config.toml
vocab_size = 8192
positions = "rope"
attn_scale = 0.177
bias = "none"
init_std_o = 0.0
init_std_down = 0.0
optimizer = "muon_variant"
lr_mult_down = 2.0
beta1 = 0.95
seq_len = 512
z_loss = 0.0001
train_tokens = 902600000
MLP neurons of a small language model. Each row is named by its layer, matrix (down: output weights) and neuron, and shows model dimensions 48-143. Each number is 500 + 40 x the weight over its row's rms, rounded and kept within 0 to 999. Numbers have three digits each. A neuron's up and down rows have the sign that makes its largest values positive.
A block is one neuron, or neurons of one layer that tend to fire together. After each block is what it responds to, as a language model described it from the Wikipedia text at the highest values.

L5.down8:493424467514446486392503500437587439515446443448478506542512458513484573544489493575490473544494534548402510482544519459505536513556541564468561416532503493488476468497556469452488531456498491464485550476499482453536484553517463546539485526583524525468482512483518451459473509464530542461
L5.down35:489528578450493474477440547440516534549482470579457484492514521548449424494486437542540409517448540586517544508493463511513464507560526525467499406502502519522527540477496541490487542485572486454519505531548552499489530526507503544557485421518546485492568491447553518450482544473507514430
L5.down82:502465475503500496463480500441540502537486511454508544532507486496487508582536492488503541448451560521530471544509545503531532539585506430493476384436453548471515446448541513532487485481515500468492559523584496515491512562509464514487472511521553447462543472488466483523526574564450513600
L5.down406:501462486489487536462521541552530498562578457534507488441515459464603458537476497431471509489543514515450441520488562462505558530567448476528497363471466502476417547449480519500491521541511498457518570533483558505557531571545513530525545457481510447539510506526491544489493514491498542521
Description: Section heading starts

L8.down133:428527480525541437444555558460499506521494434507511446465479511476490558517431503465543478514547545504431528509442544556472450486542561644471459425467542506531515495507466524524499532507514452458507530513542497513516505562511479517494485431524525473473451507509511471479518520479521488483
Description: Wiki section heading markers

L8.down418:430407495480485386438515525537560572484510588478484574490534643529506487460481499533467456578486524487483534482499460508536544541540546444495507470462421590540524456545487466500564501492548493486506527534498537494455521422549480515528483489542492465504443510448502511483468503518498485515
Description: Additive and sequence adverbs

L5.down2:532451531501555483482470449567532561465468515455569463489494524401468521484558412425495449431435505495543547560471524460471534510502517464491531541456506546496531518545588533564505516433505447497410488535454559500508439535523485537491478576516483505536507590486463525507471491453449499467
L5.down17:484509502494477502468470546571491511464436510470471535495466494433559518430391472544547477513445463551463533448608472478464537492487526499440503504500521551499498509559512431418525484518524428545505530489467572541492496582559545466495512527466483615484516560495499571493479420442526546530
L5.down138:542505498526454511481523437465539473449542480505515500537449461462541466478535442500556489470483428542489583447493478480445518478466484520487509572587516519470530523478434547522484484484457497511512460527552507509538460453502507425426505521578522538527538481458473520509509473430415431503
L5.down290:476474455449531473482517547536514464483538524516551513552484550550469510531484445516533462487456535499498477579569554500553439506448491596531475489547459502554515579509539502547414421499480438509504456521396488480530474463536523460543470472474543536565568575498554493488533490483468484538
Description: Post-copula adverbs and negation

L6.down41:581626532562553542565503537583529496511429571517543506446510525522515498522523491513561510410533481502545453457515511546600521480543490464468478507481492495463520536514523506488505515535496503480501530522479500498518588496477494535522491472517489542461507516517522498523479495493557480500
L6.down63:505416432547504518451494458468461514467480512466478504551444484526531514470534486471499521503598515448451507548474485420547533536490552591450517523530557491565544433497539485487509531502500480426529541439483557449515503517463529565445492521559511532528523516489527509459514436519603557469
L6.down76:518480440488507472507516497510520497441512533408535483588444471500522541496531458465490586487464487496545500493527523517498444450457476462508539497460484502520528534481543391474481505563522508496474453418502477487572562531570551481561552486507525532485518503456469523553409485550537464508
L6.down122:515497506480476516510518526499590570514494558540524495632557508554505479524504509490587447487491497487495439506561471488481516528545499522448474473417512471535460469473462405482492564531481499534510588595507523505468496441469532483520507472516522533418510404522502503546463544488529512512
L6.down162:451534475482505464535568556540510500481460512441494443461535481515506512537524452538507468468540567392478485486499568485501537450565491493435497601445480511541517544555522497487454536511544499567463485519493498518556528549514513588459484458549520485447537413512531543590449519534472533534
L6.down189:496596515468480482549557439449457556451504554488545494512511492558496439507496536488447524500585541521509489526422461538520429501494457508512463527566451505530506584529460388455501500521512478533421484518492513476511481495516416484523456538454534540505472483392548511499480476482465459450
L6.down254:534463509504478447540520461433428447476513452536538496466552483537532499492485449456571516509546484555476508525573457471492476448514507485539456569511532558482559519529411500422484493507514485456472462540541445512563479477535393478492512457461476519596472483505460490481504515553510455496
L6.down260:490494507531585583484507493462564448507451512495454484538489442528475485516534452543535535488491450581520470434593507474500523540557524508503477515537496550566537511508481454433566566519518489511447436560437483520503614503523537548534522485499514460498534489514499537469560500451489530531
L6.down288:487356504459522521476564494439483473521478500503425449524507537488420408505513493470518510525513432488441467505426546462478506568556518491534510501455482508522499536538506482502492594496483532514518519531569464551537494523459479469464530536521467504483498498449512503522429466472490530556
L6.down334:481502500561515445442542542491566482429490521524470522452497449480472583470454492467486496525537498514486615502528500459503555516539455506421469516461532505491434491469449455559440492499472488426440453513467442511394507522538581456494477527422509514489499457546501450472466528499407470550
L6.down354:536523547511539521430567487504499473434575513531506505411402553535504503520489528503486582511519450529544482503454486442636386444523583519474505472452505634539510450515514484468524415497552513547531535559436531540457525495549482445417517477498490505529496495502509496482514454507476509452
L6.down363:556576452508444526580559472574514484512507550556544459468550578570433488567503476523462507457573537460580444529473509515563457499477546454487470472476492536471509488496499470495468493482534516461516513488484527524509490466515520500493517536488464451507501490462518463509474487463529533647
L6.down401:467525500470473532486529543592471471492523554445442463505502534518453515515471456480424500496468471499459530536569509487482522503491552553551527524486487513514523472574458533465511516460449563579555536455542535476488489450468522563460477484485495528408492587514482481481449532534500507543
L6.down435:477489439452510543562513474543540509495557553563457506498499568568480504464569517461500493520536523495501633482497508454512508577566452556535492450540453487536495459529631433579456512479486478588500563486483507479445505465472467552507465526498516435483544546520501531529496489465426520517
L6.down497:486495452583424524457512467540444472548455528391493473505485507506541498487498496542514478509517478464479502491512506523472517498471515537492512529533484507550547495524497457458512443482564469495538477544509509476447491475402512529501525427500540503482505500520598508417527573569442559478
L6.down550:490434495505491510484511516465472488505504450538425550494529524517444482563566482441517505543513515473456522533529488524560467548513505489518561463557550536492493370559471467448521483486474494474483490548460477474452483521499497491535473528488466475484455487494463497441466523490551618577
Description: Adverbs after auxiliary verbs

L6.down249:541348480498462480449513529485440548472506571490502516453501435493482534476476486575564525499547470509412503506429518431564472513512501514593431525523510546531521588429521504513512449510521500458514507509438450511578494532538454506482446541505469515531525501459551493441461506502462472507
L6.down265:457425493537516576374506500505470580563519470487456526506476458545507446540473544467504452491503457556456451512469474513496520505578454472475532527470516542522503545474409436541454511511539419414528547502467486470485444573529479487549479473573550512512440484510482488500533566499515504473
L6.down296:501482545513504428510537560411517532531536481505443572491474482483508517546568508467475571531486474451524532585524498471546443483541491420539486502508528548500527480508529455499451501522510498440533478493487550457518537509423522498499526524517515509506461448547518476483502453530460493542
L6.down324:471566443445474504445548471441451489525473475440472510532555405493477506616525458472487465461589504466513500466465526510523506553532505557550526469541546595447546466471522475484554514529486450527584549479511468477488516508469512506527466534502550468520465523483553439526583516470514589506
L6.down325:462501496479453488496465440493422469510480502573449501510523471456512498464485570581552525491475425573493592428532416474434512446550498523524546587478503530479578519462565491567469535478525489455438499452555486486569563445557523490494507548501516523506540530458563522484486511520529513526
L6.down329:501450493536498429520525490507539541475484500465409425565578511576467529492438502522507498486418507457417438520516467517555518496584475512502559482522523575505506457480550527473455484518556434453485553534518509493470479554504423553494503517471531533464481517509540513428450524479484524561
L6.down344:527501433531540510413517514560544638573485517480434511499490558493544559470532552437405504502508439504498500493445467459495551512509595478535484500479492574531504438477489525536536484480572517548520480442488437467573570502454461577465536498532432491492524422527525452509459454506574489526
L6.down392:451416543562439505459520517496534522514501503512531482468536514568529471470439506549510546520536513504510443513535476498463459514565476490530469362528498480544482468517477452479529484429508490539524528542492487489518494548550484476515480470468537467452466517496463458464520441506424519548
L6.down406:434473419482536479413510530565497523486496525423507494476507510528520560472477486465492533486440583517505537585552536484574472499431443555581446531487515494485569448505528485539544498512521483435496508490494482463551446528605464466518510531514496502464505543454486441468463547484438516483
L6.down418:478544550537547386473472511542438551498495411441583509506528496507468445503480525533573467520518487491483444488480479557554507472547514511568436526504491462478510499531440488528448539512551489493482561499387517435537477505529553483582475493564554466502535451580478452440481576463505544465
L6.down440:479458495483476505473430515512421557503440436559475504510493538519492524504516499523532515513524504501479512541425545496435476526580495497563450409486550518481513474500490446492487475491463480523539489444556481462519470545519498521432536413480529484488549545512532426465546462490455452445
L6.down499:524503540537487463468547506499550440488505467483496508467587545513489471539457526457496474463478545400511417452529507508579448535540504507507512382509496597499498497464464569527507511504489452440407492431484543495549533571528508525531537476547506471503459532490490415575489512430527429486
L6.down507:488534479436495494493562496473574518480523497519470511421472513454541460483546465443526529527472488574480507561418440490459532456504513542507498485468429439483544505431537520551465532418548545467518563422512447529539577477528470541476511525555484466460491507432539499516496502522447513506
L6.down527:415494522439494407495534555533425470504494509485434538466495509538504534489542527417540480445481497443450480483465517542551514546587502493517503392472536551460512499484473532470493532544530477479499530454524588504536477547476477472535531515509560467464535438468537498538517516494459538512
L6.down531:499414433461536612431541583560462513521475454444501521522496551523488495502518517517545531473464531548459458494512514491493452491516499443500590502498553566495527467481456484587537435545498501522519595560504513498554525521547454481382494523494501552427538487463516532478529459491507566508
L6.down558:506352476419479459452474519496454551578506510510426463452516548570481572461540493498505493455482457523445506604458463560485524522548423495534465436523475555505515522469457478584506503518485508485491534512521483485485499592455500532476504530500485490518489515519510472535464519535471560505
Description: Wiki section boundary markers